config.toml
n_layer = 9
d_model = 384
n_head = 3
n_kv_head = 1
head_dim = 128
d_mlp = 1024
vocab_size = 4096
activation = "swiglu"
norm = "rmsnorm"
norm_place = "pre"
norm_eps = 1e-05
positions = "rope"
rope_base = 100000.0
rope_fraction = 1.0
qk_norm = true
attn_scale = 0.0884
bias = "none"
tie_embeddings = false
parallel_block = false
init = "uniform"
init_std_qkv = 0.0195
init_std_o = 0.0
init_std_up = 0.0195
init_std_down = 0.0
optimizer = "adamw"
lr = 0.000739
lr_mult_qkv = 0.7
beta1 = 0.95
beta2 = 0.95
lr_head = 0.00494
grad_clip = 1.0
warmup_steps = 450
schedule = "wsd"
decay_fraction = 0.627
decay_shape = "linear"
final_lr_fraction = 0.0
batch_tokens = [32768, 65536, 98304]
seq_len = 256
doc_mask = true
train_tokens = 833900000
steps = 12763
dataset = "wikipedia_en"
MLP neurons of a small language model. Each row is named by its layer, matrix (gate and up: input weights) and neuron, and shows model dimensions 32-127. Each number is 500 + 50 x the weight over its row's rms, rounded and kept within 0 to 999. Numbers have three digits each. A neuron's up and down rows have the sign that makes its largest values positive.
After each neuron's rows, "fires on" lists the tokens most often at its 100 highest values on Wikipedia text that the model never trained on.

L4.gate856:479502428546544561517490405521544497495497414584495472502422482484419480507460571451496482481576536489475507444513455413509501448581464495496424470560451471581587586458539546448462512502510514502467491518508480431508491553500434514496451571453500386455438541546450523479456506505479542406
L4.up856:429494488568544471476547431488505491583487425502419471530455535508560414525383451485549463506499434491571456547506554473520489506488475442548507553441508482482429569560456439543574487483491353553609605438450454458515496411465485484492533607556509482405486505595418541473492517445469404536
fires on: "\"", "'", " “", "ular", "ative"

L3.gate179:453485443487549490523469498572516563531544379594553498445558452474530522526473390461461503537545449517470493558465472540447515514438556561510516497576510475506535419518541467502437442507554539516554469457507521566528551524494556504460511550574555456553478531557494525491514489584482551535
L3.up179:523541396487478440540534511473526526437523553555512459480469524444491527514451467453505504454470522600531414489522445511465384519520553545510594550457584518588555439501493484450453491495532480466441550497518463487506474481484461511526579509469481513528527465524479518522482492464505485486
fires on: "n", "l", "z", "j", "m", "or"

L4.gate1011:449403440492491568528543491468458466629611417480579522530522479506552520527499478520433445486524567516507484387520512580493512499488533477526548483492453363420504556478461566497490528511505530538449513384558448462564480572552528577446560431490516412523452413455496482514414571577503616529
L4.up1011:386498556597539561523493501392414564481547526514462432579426535400474459494406547426483537508541496481494506387539446467414540502506488538513465472529460474488523465485487648497501483537591544576450488485587465491550495459535548470506455389481591515495472502486457527465432527505507550476
fires on: ";", ":", "\n", "s:"

L3.gate881:429513572508550521519444549446543533538495410540444444481421395441530523478515534540548426472480505558452467545518463482389422520504504571470460501560473477491500514501539444401372527553468538537478444466499575498556533561453525419571597511536442437538554524475501560398559551490493472490
L3.up881:403459496448523534433480526497414544572461436537480366462529495499504516503525615443530511584450515537441542487579473472467515586508506560552533475493503526545486484516494434546551539497571513470465503524439553511343566441478532505607564488532543500413558404525523548570504497503555518479
fires on: "est", "ist", "ology", "al", "et", "ur"

L3.gate756:515398438599585517555441508385542497508491479436483511470511425385446458504638496533490532440482559404446523566546544538490427500544576491486465524412519509497520457466620437477537409468506522515495544510519543466454543520542545408482456493518494462377520493469450439554495583563520470451
L3.up756:510491512468586536547476462504606488491478458583435521488500575519484391441474507540488463481390438506592515531480518454534474550402507492487576561528431546513436520511452499609563519487601570456419505537488562500541569498523585421505511592454579479438503448538599513491464602609465550480
fires on: "1", "2", "4", "0", "3", "5"

L4.gate485:540528519435581480474425446463554579539417478498543519450413579501598543497473435492566524393598558587495515474472451527474456644509533527551510424453477482430524525503468472550489479472552544480566523499441530679566547474461497489443472543507464539503492501514555483454437499436518450521
L4.up485:563411577545501503496499463431441395463492466448473461588504542575457529447534491456477526489498533535531508523576477523535461451386539525350469465606441553430477452418449600459471496482456499419416493464478518478465465556500517478505458586504510604604437500496509464588551501555547526484
fires on: " life", "areer", "al", " career", "ing", "s"

L3.gate427:502512460426464465467515552453500498532460490514497373438494515470602510619564569529579509498432572481451527561524601513503460501458472413458497544513403520538549515602541423498416532473473588553494535617459463544440509513446525514517564430557481507513472536570525497545528588496510463486
L3.up427:523396485410491514587554444483527454471478502448473490456586462483479443533460514495591522584475463539501422538479594516611465511488563477482511485519487527539492471495539514515497487520522517587509523512513435566580392484483489474483524564574434433435527424474507509443508462573465506527
fires on: "6", "9", "5", "vert", "em"

L3.gate685:588523442580549540527542429461503519489513485507449468445461495589504444569503481372477472500480576423519544460496433495589392531496529585453556427465533525488453509418520435548565404509498451420533464392481435552499540592475492416474493559506552446455486441538552540489534529515446501503
L3.up685:493450491491418479504604507433550509481445458594415548480482533487508448474606449549444468450502478533490477549487470523448459439539471422512470519525572525492470389503546414551436505485468487502541605523491541554599482483457427469587608553531462551466569498550514510495516473491397514557
fires on: "ance", "at", "ic", "al", "ific", "les"

L3.gate966:472490597428467528549477471397601456460528484524432513490510516415474497592504501529465462427462569517546541511450566522470547527458542537505475523499443602485519531457552550446439449586490512573476476500499470530540513480475502534585502495485528474502509436456505489462495519533512488471
L3.up966:561495590457425449546559439398606484549505433481380469514451509561471461571552543583463522487539593463526480451507451529498496487516509468446537543569486493479488562505459532510517398521538502515527396513491569440302476452478511470472550492394489433463457394462466497520513485532508581553
fires on: "ar", "a", "au", "ap"

L4.gate62:488473554528486498624459448459494482563522471512530508474506524534506509502500455494435527392522493498420497533521416391545485617425493496461500510524479427463545495469506514561485459548446501500484452455531523564404456564554536504516452605520433578525583514498466476425592530565493529485
L4.up62:552492565475482410550493419387457449463459517398535441503557527443583434474505486507522547562516424536537484441479461482547501491569528533514514406560424516515433433489517512498466450473543422472440482486540530483515565417479550504464466494546522459537450508477484468463554586555459537536
fires on: "p", "s", "r", "ear", "ade", "j"

L3.gate740:481415467546419507454467497484523501485414543488573474500523474463507504519522528515514544512514565502537402513480455535510419544525455433579492573486496561556578429423516456404569474464452560622432450526421472502498486486599485475585488508502516474441506566438484497464506426528452484407
L3.up740:441491375456470528518471585462604445554535503501502410529523460520486509528589432570476486557590592632537570504561516470491583469487527455471552461584507461492421591488584416565432522503531496528466441583597456542424414505533552539422543472488517499605502497437455491544519557447406445519
fires on: "7", "y", "9", "V", "4", "K"

L3.gate275:456486599490532528455487458462571483415556497507517489497447517525514507586593527510427543510533503488487416463488510589502521571446617465508501540434495430441415526474500520500484518546526520549470530506498530509470440506426414532598452517496470545474591497520474475443405531399482507579
L3.up275:430494513418511600540614447506447466472500581458444519533491478502540522491486528521456573517400462472474443465547490466531513518457564502512482546519538440430517472512481502497436482483508556478476606410524508482482404536558526450535639552496511562572555405583451494458582476527554489546
fires on: " =", "e", "y", "ang", "atter", "ed"

L3.gate201:495553485550535422562439519494614473520544398516479504609622537539447484480510499547498519567541456522406442489557456428460552543501547439438552428480523511571468469485532486511414482400499456498505439518504479531440587485471496522444538511494432604459521510428583520444565496526491442491
L3.up201:525512501546561400495434437476488600453541522489543475500479540465488509638466464513448591474486449517518571515520502505471488519529556511572532488529538578479502391445539430563500382470488439481484512500467661477450458531458488472447516489469467493437435423452494417540498518505605580377
fires on: "all", "ing", "ive", "ance", "an"

L4.gate925:467500501452476547426484479509476614572554502425457404575567478541403443475534530478480500556484460532583461492422495481589543562493539525404493556478435459441497508486463475508516519441505558533414562459362363562477520562505437502498486525518565434540497536494531543533557446541547473516
L4.up925:479484509602523562535468499567589499473486478455564482502484449484394534516426378515467509595485435501548519520481484460482609524553481571533563432417548546513443572416504467533483421531535467465438513475565434451481529551515482454473432523494499411477460500465483563480516480630479511455
fires on: "r", " h", "ra", " of", "og"

L3.gate865:462532486571430467544535502523518561606524502510424464533509481534459467502482497412443425463512440490469514409482529559482516514484490385528497551580455432525499620552515522448464515469536494534531564487560561435526515577503480465453435432568550502544400539440484561452521463490411510408
L3.up865:514585523508488429542400455451531469524546534488556559542483550500460489496457517497565518571533482453467623545475538502476490558472480526501454418500442503555520485461444522508554421476524505546480464459622545535509437478465541490481469487457576515486439400505528421538499415481467578516
fires on: "as", "ist", "ition", "ance", "ch"

L4.gate122:456524538474529595455463461562566553473516519473518476470470556510368459498516501541551478516476482456432522516469535560563461624527474470492535570529506554456527528464430534520511421562472506552591496548452478541369436463392463571480474509494557469531477496531582497428426446513570485479
L4.up122:466538621524430567463574548581476569520457455384450471516510495490486468567463526624514449477453478583432520425523598491519452507470505501500423510453529545536538566484489563506510494565473542539448521412542485534514478478465571467542583459481420529572483471457467575443420503487472581521
fires on: " by", ":", "c", " in", "p", " |"

L3.gate100:507452404532472417448532400345463500507512525478445406571460452489510424506489533536463434453466518537471407510478547528563487509445531487506555545522558456500529502453504563466437431425483446503535430466427344460458516509486472463419515580524527485544450526545534448518524558484446563494
L3.up100:524474508522445404527476499518506535595488403512534617489540464457510502466535485539410418493501504514579473575537489496515540524527501471493480513386500455487451500451571515362485455527495522464494537502524506439533466518400549466389564591499526528414489526596553526522473475375484495559
fires on: "al", "at", "ing", "l", "ating"

L4.gate261:526566526492486431608622509552533445556556481515553526459428448449451400396443532354467539336468575523416518487529472519593493536486496515489490484442482465467537525459590514542561459528485529417492458495458516553515564529486574437515542518468456530490457515579506426468543465536468488545
L4.up261:495505605453557415531546547541548481569537470481531579528550480526559486499486491447411535397497469519365459445527553441634522459545466541518492567422489495563498620482466546582477466548439511507546487589414561431532472434454587508517516440444545514539487474495386494560561554464490472479
fires on: "ed", " Apps", " followed", "ved", " with"

L4.gate293:507555476593448524503509485532573469506545439620469405504491526449466535539552478488540526531429494601498508576546442546490452487451516526526462473535503380495588565373469428531471477513594535482479602492490511414445405516445520492465579547518505520494501475504561416585502563457376526511
L4.up293:560574409460411480522362428504509460494529472479540447444486488488527522465534580424454569476551493504497490496550501418489466481430650529469449467499479510522433508541449493397456467551452499445429541471604514553484520573513491512485521484419557500556441508500500508589511590616533534533
fires on: " and", " or", " for", "c", " in", "ut"

L4.gate169:487515646432491601521555562561529483515547531419472448458577470523503463487525426506497496589543569582437493523526489477601497578530528582565528497544498453472563568458459484472506476537426488526476447456393479489542573413463502503508501539489495464553531474484537463495424452466553390407
L4.up169:569625519545435481536523520560488508461476527396502541582585550397501471476490379476616530510538484489573577569541421511462550453539463495483444471586524516467441469456447634498603389469443594486482505523456564502613496467418551412422562429471490498487519526551437487521564511492497396440
fires on: "m", " am", "ch", "c", "ward", "th"

L4.gate1006:514551444502453535480529477500486554524499464546407570538481578568586536460476468404538513488514521501574554528509491547490512516432469627456583546518541539530552517451535504532565527423491491454630466509520460478477489487444492468484533505512517507438511577507489508552523500525457491431
L4.up1006:437412395448535524513492505560527541523421446441514474523585566463460510442495581494511501550536550520534466473396480523440553509481444562494511507519568544585543575451504513523522600514500528588529509527505552473567416502433453501486525447509494520410523609583467595556398515524461529526
fires on: ";", "h", ");", "w"

L3.gate298:468457552490529556527420507424459495496466501511539492441528476445628471596484485419406492493411487551550485512535497524447420586512559485463437539477498476428522469493509462504459521464595484424446468541526488456449491448577477468550483401565538561508499538487558538502495511499466470550
L3.up298:460520487482480482449453441499447481507447501515514427481454511518571415489550470464537569495508555545596522535506430421550453527571439599466454451537478546506411573525552505498447577552486485494427515541580468525465545517480506405555460506529476602502546571464508453523392467524461501536
fires on: "in", "il", "c", "ia", "em", "ic"

L3.gate356:470529517507444483476508496531529529481437538517513454440425490547518514541544531540524505467484582443419534490513463516468518508522386514500500517448479554475533508402466576394508617507550478497497478521525496456480467558436508467468481559422456449407559432557576492515492556550524577474
L3.up356:541468503511510528459525481464526441487496480532480526534552538492565542542486486503514592464495589444509458559490494589479611511433483565495436519476588538492502530489508543524592492389596532531380566436494417494438445467555455406471444449472491521493525475594564533536516604430495450603
fires on: "c", "p", "at", "i", "-p", "h"

L4.gate673:497523566520488527492438526581522581509469537467502519494537406565527472602499491552421468467604439509448477543509486505559495543486433511479599566532375434473591624519530411424537509528450472555481539460547421436503512530509495403516590548455539448574520506578461497519492554468527517513
L4.up673:451562526544454467443533453515530507538491568501498481506419474590455542557502447580509539496465493484564545513478514492482543436547560577534527469564520459463556506561485523440551609405567495584521470402462381451661475500479614493497513514452535482539458504450490491494501510502506494516
fires on: "k", " k", "K", " K", " Kn", " sk"

L4.gate772:562456489542444502459467504491484452526527482390519463496559383573581529508470504513529493585454561509499442456499503572588570578442589503473534457523510554502617470388465423446473453553488454534463422498499489480465504471508500505504428511533511429448483599547537479411445464465488405544
L4.up772:528555532416687542509442481542478511557480429492499589513577554474501516434530570517476574563475460549484574471470574487580501517501600466542492502535461450482537534503443470534564442522573600464455503508512575517506415551455485460440540503489495512494427573522475452483446460545568501498
fires on: "s", "b", "m", "k", " ab", " Ab"

L3.gate401:556546504463563529394452548620471446494496537543490544414551410538457499493536538610520551473492524547440452531515529484511501459541518365464572423503450457527498503522493500599535500515417476536530459464390461542458578549574504542460514529495415474471493447576495576438442455484485448555
L3.up401:385528576463563454567504447452503523468509524510471555560476536425549551526451493533516506511526506525595520455513565576488546545439554466462493525465550529461533478462395494489467410544596417491428480529460498540554491569450500531429632501488445505526481486515466509532518469453522548502
fires on: "os", "ep", "a", "an", "ent", "on,"

L4.gate798:462463530482495554479502558577554528516493422512571434511532531524580458548533587464545472504505417480492437559466459577553430577609424451562555488461464495406446480409587560367503480486491466508489478582469405395446583475595436402479506545532388455481543479473534436537420522546451469515
L4.up798:426546467450535408445513462475540525544491511466504436544594542488503438494530508550575428545492406545446478555492499448360517463568477478513460628446529496457461571493391569492427556551594491451524456548494447513399584632496562496469411444489505523471425408468487604451522531523489569502
fires on: " to", "-", "ing", " from", " of"

L4.gate393:474547485469499505467579560462555436498518452452463541550523486513526499524580548525527472473477446546473436431505514481456469600576549466465480421501440477460530507453455476399458438432475542504498543616482463573460438500468552536561482619543502524608456508535517557543532452476530580496
L4.up393:562503494596448530521481483539482512487481519508510530572586546438505433495495429387538519571408547519517465368473455408502499512380485501422438483540542544442460542399535524455512527408542499522467499512455527522501480498470437385485504547396516602427511528513469564470486541473440522491
fires on: "at", "t", "m", "p", "c", "s"

L4.gate929:533555493548565454548594471475441419555520538468547487567585543507458516577543527447540515596436456512497431492476505587598486526616435427511516504492489422521515453496525335547547425468456402511486455532439558518540484482554553502485497536410442390401560420511496463494530377496448451586
L4.up929:428443527481596521383550450513563468479497422599512519540525544538467513503519541396497406537488417481466475536493494541511569522496471541434626547496422463419468548509472525539548597436584480489452444471393463513530550521511562461499479390489563543579549493481481503449505496453460462432
fires on: " to", " of", " from", "ed", "ing"

L3.gate813:549512511496506485408625582623559565508549481474530518497513505497621540437518493503570529565464572518534473503487583488528447574490399478499522488500480476574513544530425460426461605447516616553522566483509416543449535508534540454526555493492496528497426497524561513458552429594379570482
L3.up813:553423572513494586536544461533493519519543446503506483601567435457485411468575510478459484512469550476432487452469505620508509488517509505441490445466595450512392464503513482510444521575548560622507501469545499453480469506375461434572549481540462523405501482492470487551568517497431565424
fires on: "er", "t", "m", "enc", " into", "ing"

L4.gate276:430435540585604586457499552495421538595458516484475519548502504500490459457573510508464495575481453483448369457510476588565469549513489557521611562557445457546527479514582496481456449473521456560474406502386486464547476484509568487580591495450573471456537422501525516416469462468444452463
L4.up276:445449505450495441448491498468428556496477467483463515555556524456557474574481573567561615583350431553389442445510482572522606516532473398493407589460526489488447506542558548524513433501549558580589520424435504495488458538508558532442437480528535542558544438457484502428469536380513502453
fires on: " of", "ar", "le", " to", "ing", " S"

L4.gate543:461536557514540554496518517539571445555483459509577503462445549475505430480606450525504474520442556555458383577457473494538454589602449546543398454523496529515536491466499496531498550501493511522500433547425567613587474450447518470460559551537439519605502550470575456549467463459480456443
L4.up543:543540518472446463454396585515565411507527551530498534514502518469447538512517498447475528438465593535505501502529472490525447462542482504472449550507513485501505469495399443434485450421440425445613476544490462499465525502451460508481573487430556440566558502450640502486575496570579486446
fires on: " and", " on", " or", " y", " o", " not"

L3.gate793:541513423507526573416460510569490492480526545526593426432540487503525457532485495488574495429532458477492447501556446554581402513512468500524451564448462543488531516605474608559439509471419594603533536470429500495521576482470551505491493537551522457537509531550504445535495495503522486457
L3.up793:506529509497497538471476534564499501490535559547447518456418486547494521494438455497601492571497486523495508446419510507511521551453502420502468445482464541545553570457473562529544524571600485536592473573538507457594502579463361437500578556487531510438509508458497476576649522474474446457
fires on: "ent", "r", "an", " life", "ian"

L4.gate1009:409604492450494530507524498515479578550539493489475499544479563491495513524469455510520542477471472485499531477476471445528414546513498520562585467530489571398495465449463438576598493546555497566501547551481508532624443455479475516492488549449506422434514554564541474495549420488528482527
L4.up1009:532493489507437466519500483511476519543505449487526541569556407533416557472519468466525500546554416507556454452467473499505460516487511546465474400534509506505521556557449449449506510571537423533482519575534556395571456453485472562549545588449534398449440465464511521474486491497497642502
fires on: "m", "er", "en", " by", " in", "|"

L3.gate620:415479477518521571513528508531506561500582433533628442435426526581467516521623514459480455451499517475510453538557446462461482565600451497546522616533444542431569490517479458444517542565446456508471454574547592595397508433562523480520508542493496524482491514429564508505457502560455493518
L3.up620:561524485549501433537447606510534424518518471468523468493505430496470462597511486517498518532511590536501445512432433493524476524495502574470461456484449459569439487452470541520416567538616536467488523462542455630493445518452493447537432506469510444537517501554540483523375425589459505564
fires on: " that", "il", "b", "n", "ic"

L4.gate411:490499465455463503515520463487471565523599416466494484553548490408475484499522477539486589485573555588428529400510493492505509453616618529485515510580494424448517483515424513544618520575522600568579390453487493533454384486469429551561536552554547389477446459475556488505506578466509480549
L4.up411:500522546427473505365460501513415479573466459435681512533484524511521607519543476545494562571560413431560497525511530491510490501511461503456567504459506526458487434496516515519605515552534514511567512607430408453485405521509487547493563518499422409445458585471559541548437421481444470567
fires on: "os", " in", ":", "s:", " to", "am"

L3.gate735:499443575524523560512584535531551488565517464524537551540524483430546529525516606602495574565598413530433442467474395542462429524505494489515518479543417540484564502505570382522460532485532570499400438443439499432552503494416547495510455508437397552452465539528588451515522547462497441484
L3.up735:459456429530509524529514506532528480440494558556467530461380548427491534503600554477524510448492474466519502492564518492558436506566514479420493496409483442527547439511442387517517532531493583468531480582522584478455519547434541500456560504539545487468383498475559467557518430558568519500
fires on: "on", "g", "k", "old", "ctions", "al"

L3.gate15:539510471481473542485545510548528508437556537440568574524470531440501484541488536499524424548493510501514510512507504566519403585543484401525404456470495516430534538560593430524518455496494497519524439535440495579447499472488537427537416508529503508480485574559510449507360475464505405555
L3.up15:585462513430461461525517487559410567570482435498505475556504555539631572443427473503498552550441551549443509474567535516510534540526537385503459555478461460528499499454476516446466479526506538513418505417430418596553486560544415459447419469464609495595461486464471514484445535441547513469
fires on: "os", "s", ".", "al", "un", "lect"

L3.gate540:440402553561547478485543439441576442548531451584441572511532605468507455567479462417481503460573473558437461554532523455447542552474519391511488453447513489501542536413537509412492468524536534613565506449458518480538549442527469504413460424480438511482467553516481431362574426467474477567
L3.up540:508489419584544438536532431446546480466540539570444521496457519582599504504500456503562588492590516564523571567580465559411460536484524467470450384497499493471480467495452646512587521404526469489444473496548476464497445570488519453471505420506510522595561429496570550466558487486517546481
fires on: "ing", "ly", "ship", "ance", "anc", "ond"

L4.gate803:505496553489555513520485503461466490609529567625492479490503533416469451431602411523456427506537454514428518490470487444551491525487451508450559504411471460562539597522550518532599566495405487491489494400539437513503520524456609515495561506475517466469517454474457446507450582487485454439
L4.up803:482474547479473513490487543548523535489525585606469587410443500444528596447449443430507520587533507450499451492550548464399487534530508433459428493512493493448395496434480558510547453474483501513525460525484551545450527517471435524450452475565515434500588489493513471504496435537523543464
fires on: "p", "it", "ot", "ch", "at", "in"

L3.gate238:529525488472482522429488456482420536486612408515548469548485519496491420605474476458539515627496500490470485549516516526474558555489472480415436525535510533432466448462507514482468527595459537458504481473483430514553476510472551577557457524432560486525422478399519492413518539469555528492
L3.up238:496541567440500515347476454497568506569540500570541510503503561522574502548504524510507495476477540446506519607529520495531524454415552531491542514552573515418514461588527470507428458594474528410467470504516427584489553531598464539437410428575559444523497461520503514420493444460535543507
fires on: "av", "ical", "sh", "ic", "j", "us"

L3.gate83:499474470443478462442494454490516425568474502601449521477464437501536401580622530459505501498396439454490495489490570559546486526540605425499553589528510481532582506451456459424459500475478507561547476488448530444457519530634563512503532559489467479426492535550511539482560462553550507504
L3.up83:494447450591491546558489540460548496510529475480532420476512489540451434473549448513457438596480463475527518547521410479556458575467535663489528506581517559622460486514471458500506539511513526600455474533541552525519454436464536547415514472476532420408542457489559473567484569449386524417
fires on: "6", "7", "8", "0", "5", "9"

L3.gate173:576444505628482478486536529585497485637522490410408423525499468505535444603502518567625431422482423397460465483513493500503473560525473587461569603414488458447562506563378564515466589497525470497499525504433493480486512582448513507502514510494502450520561528557544513519513471516471481498
L3.up173:529524497522449566460479542507488520468498507498445545554563494528509479435507535509543513504421471489594440501481479499418467450450540520493569582483551556573490471480398473553489516506430445505471450453498571507522484584510516493505472434474610486474516438447567483526590472514516468533
fires on: "ip", "h", " m", "ak", "i", "ad"

L3.gate656:543507503502500506384504603533486559506582554537581479563498486479494503533508417487497372554409528496549446541476482566405511507561512462490597474480403512473489491506507450413372485500522577474542425477463443499347554544606523470521502512419485509485467467542476520460443556491468502610
L3.up656:484491386468526496564471497491503619544549576437402502498407532529389521411597464522450460576531485543547474475577456493505489501481445418518561504466535490550549515564378433460529551465494532538523514482441530582456495485519438464484583437510473483476471537495430420387488597506560439487
fires on: "av", "l", "z", "as", "j", "r"

L3.gate129:408531432576516437534520445523470414484498463488556531402478488508519402522495497428484501473491549444507499487454451460479445506503479429536488468437434496501541475495547524505548424533442531599592435493448471483486508521536535482471497502446416432492473445504453511496432516458490437528
L3.up129:474486494473545442541505486500472482452451496487586407407552514494455424480415473469552502520489562522537527591481541463566507525487515476527457544562494509464429481505477480421524566492491513468441503549460476562473544515453595426494533395556538537378498484588409487499531491544502462514
fires on: " many", " most", " both", " some", "any", " only"

L3.gate722:554487503530422438473467559512603524442488491424455511532389534631541529532472566457536526510528503550486450511443464510494448591482550485542499540505448472466483619455531418465533525597483483558505427450522553499488523505495440464499460517518419488448449504469474504496411400526431521461
L3.up722:565541499468468520460505484343492466572520517509468541516587413513575493513513474540473480561553461447546491485515508464548553467480482490427446508467581410462511468409506517503465530523502512455425609507498534492480424536508534491510433559460465526519437534561450479551437515575482505549
fires on: " =", "at", "k", "ur", "es", "e"

L4.gate314:490457522523507512566458507566578496513524495520519540483463472512596402495444535496487484496606464510632451491427475522466500567482564546485522511477437455525526530461439480471483488605480504420435534525525502459513385542541550546574523561423469515509447516471471499493576465570443472420
L4.up314:452571435496468508491512503531381497485507544542514561568532488547565553482478515451435545535483586541504488503466542506560513535555534519665531542469505463470520541535514420490484461487507524463481586522565519549566484501564548523548468658443488528464432570407403472476511557474426471527
fires on: "c", "and", " of", "ch", "ign", "id"

L3.gate720:532417505521435464508432521411507582515517458541423503520475466533443507552596445485540488446536527598524436493481425569494474451517517432464492468540379452467516567563558388486604512506409509594457488419491484516496412468426567603416591506509398501524530502543580490539499540500501510508
L3.up720:458480502431473466486504460429565444360447515478518452518473517535566542519538531484497521495586597465508514474470512468512534472505472553515459486424482452548563461454346529496500437492460561549521479532479482544514473372577442563455522393492511597478516507510452511510482448541577538509
fires on: "ab", "ug", "an", "k", "b", "al"

L3.gate479:463502525548584548507537487530390529507506517523553498490490513519499484556538526555577468459522530482469494460555467558584462563517465505540487511542502488550530506553587574553510542433546498601471400466482567532490572486621577410408437578366375514626463465456492501453521569526470519506
L3.up479:496461527501516526457489539489517455427464497468569497562435552482488541532482492522407485413423532580485534497481522534463511456527419526540527433470510548441513526537519510518437474497466455460538475534423493512445458505521487422585496538480435438541513524507464502574507434439525529450
fires on: "c", " ch", "ch", "ell", "ays"

L3.gate317:427496540503669424514620522475519540494521466504556487460588512483524443551596501456510496561543515443493524645501487530446538577452537493467519558564491442480489455371555386552516456503565512458555507480546477593515511515536549527532465509472415447603487496478489469468438517439513531555
L3.up317:503522455490533387456489532410507522455434513500487506567498543502555457587501476575525506522514428518405589478511521521510528434521607549536542466527473535496471519513585474442558426477482478487510415489544547443533443497537533508508449514489493524573419456429491468387533460480531553500
fires on: "z", "or", "le", "u", "-", "d"

L4.gate195:432528526476561467491543447433487467552556451613543489451465440499455471402476452524517544424552535555416476467489523439524478540544528476482568449477551524518563547503523558523421465493525457522473540626435492523432472462411484528623497458511416587522457558582526508464468454465594507470
L4.up195:455517489504545506472499481404620459574562407490496565362597530453479434487550529501471483521529481562418549489530440477543513479487456473461557503527490476499550536563425491505511420508473534536492520521417540566499545495392531452437500485525514565479366487505514533557516486474467506419
fires on: "ed", " with", " a", "led", "en", "ved"

L3.gate65:509550504568489491466503503449532508543606497507537455539411519449400466565534504536546472589476470544364412485521465542572453591564492473581533478490502497480507476514533458567552485460406436462485580528525462490504477530424641514584486554547487478481588503481445469535436479440433468502
L3.up65:572477529436552363530432533490525518491433483490509594520564454468499517489510490464424536484565452570482519564428495453580335629490542555518499455547513533482528540418547475512378539463467442516499436506448454491448426567487466534491516556487422564485492485524550529425440391544544469453
fires on: "on", "as", "p", "s", "in"

L4.gate301:418494482450484505570607506536521554568548566490497601461484535535521505513517444504495530538556505472516427512470513520466503498542464491414475567487519432379506573502439559468502450468443472474435411486431495419565542518459636515579549524482449553547515478533451483505521611455546544486
L4.up301:472433461495526546593499597386533453473466426430465506474489585519546523553501440561466468429511422472462405490446536442418584461557510458489485471483478479422449487511506568521447501425542522498445434575441541443541584484518491563475495475440383504511423457518526467561515559428655438540
fires on: " |", " first", " m", ",", "ath", " only"

L4.gate317:541573552489567399462485551559493467531491511522511557368459502467527550452451540445529536557463431463493422552572398484527428567518483497480602484477576603503504438504525429492490498450430543477526443478526555549507463480549550441462458402511504455450590508599540509421567460543373590457
L4.up317:476404515519495434540535523534416512433435431499548468403467372557503533537611514458522608530523382452531585484532442545495463432371496430491540451515547511554612451463508538489530527552499501656405435577520477444556515596485461510462450577463438453491461516434503527429448534532503509466
fires on: "m", "d", " in", "ym", "it"

L3.gate751:452487452515531529395583533525419539591469473502527541444492500495508381481556454541542443577449482498547552573463479447484496542470483478467603528423470557477466479506462529541486569487464512541504457513480446481444570498459500528588493501528478469506542521462520464379552499502536517523
L3.up751:588471463478488497461488384568526566406481643471547504516544540567444501513453470439501525421551461479405462454553558528451495514580420480452507504445576581522445498575389410438567531491459530554495490481515488513486519466451491468537475485600608564555572451503466510393547517477457529510
fires on: "ox", "l", "ol", "z", "k", "a"

L4.gate469:527504425500518513532523382477485484535547499512515500579615540539557519536616555448512484471405439591546496511540479469460388544534502471431507452463542381528525468497400521488442539556482423525482511439425398573500451611627510505446533525525567462448381505552615377460503536446509457450
L4.up469:543521550546455544496499566632609543532538507482447492507478505485501537481390453514560584496488468526478611450520581470417488518517563493435605452384495519537498582571467500633490478539523544469601539445555406475541490498513509494452483621521464477538534442550494492511512589559523467485
fires on: "r", ":", "al", "ra"

L4.gate302:415584501470507481511386520495461605512595506496589541519550500495544452570476455451497488535595582456511491583452422531441494484631501524572536420508479454490572505470526444530507571503413479641487456422525588482490546523532485500439530570427466415424505446622441559530491526526513512498
L4.up302:529490474406461437539515579471580380438538467475534493567453440437443470536559479587478555468530534500469484458535479453573511533561490485520516529563482492512536392451545587580501486493522491439647557582521547383520546519456469477540487488556522502558440548601485557486449510425378495432
fires on: " end", " that", " Sh", ":", " this", "in"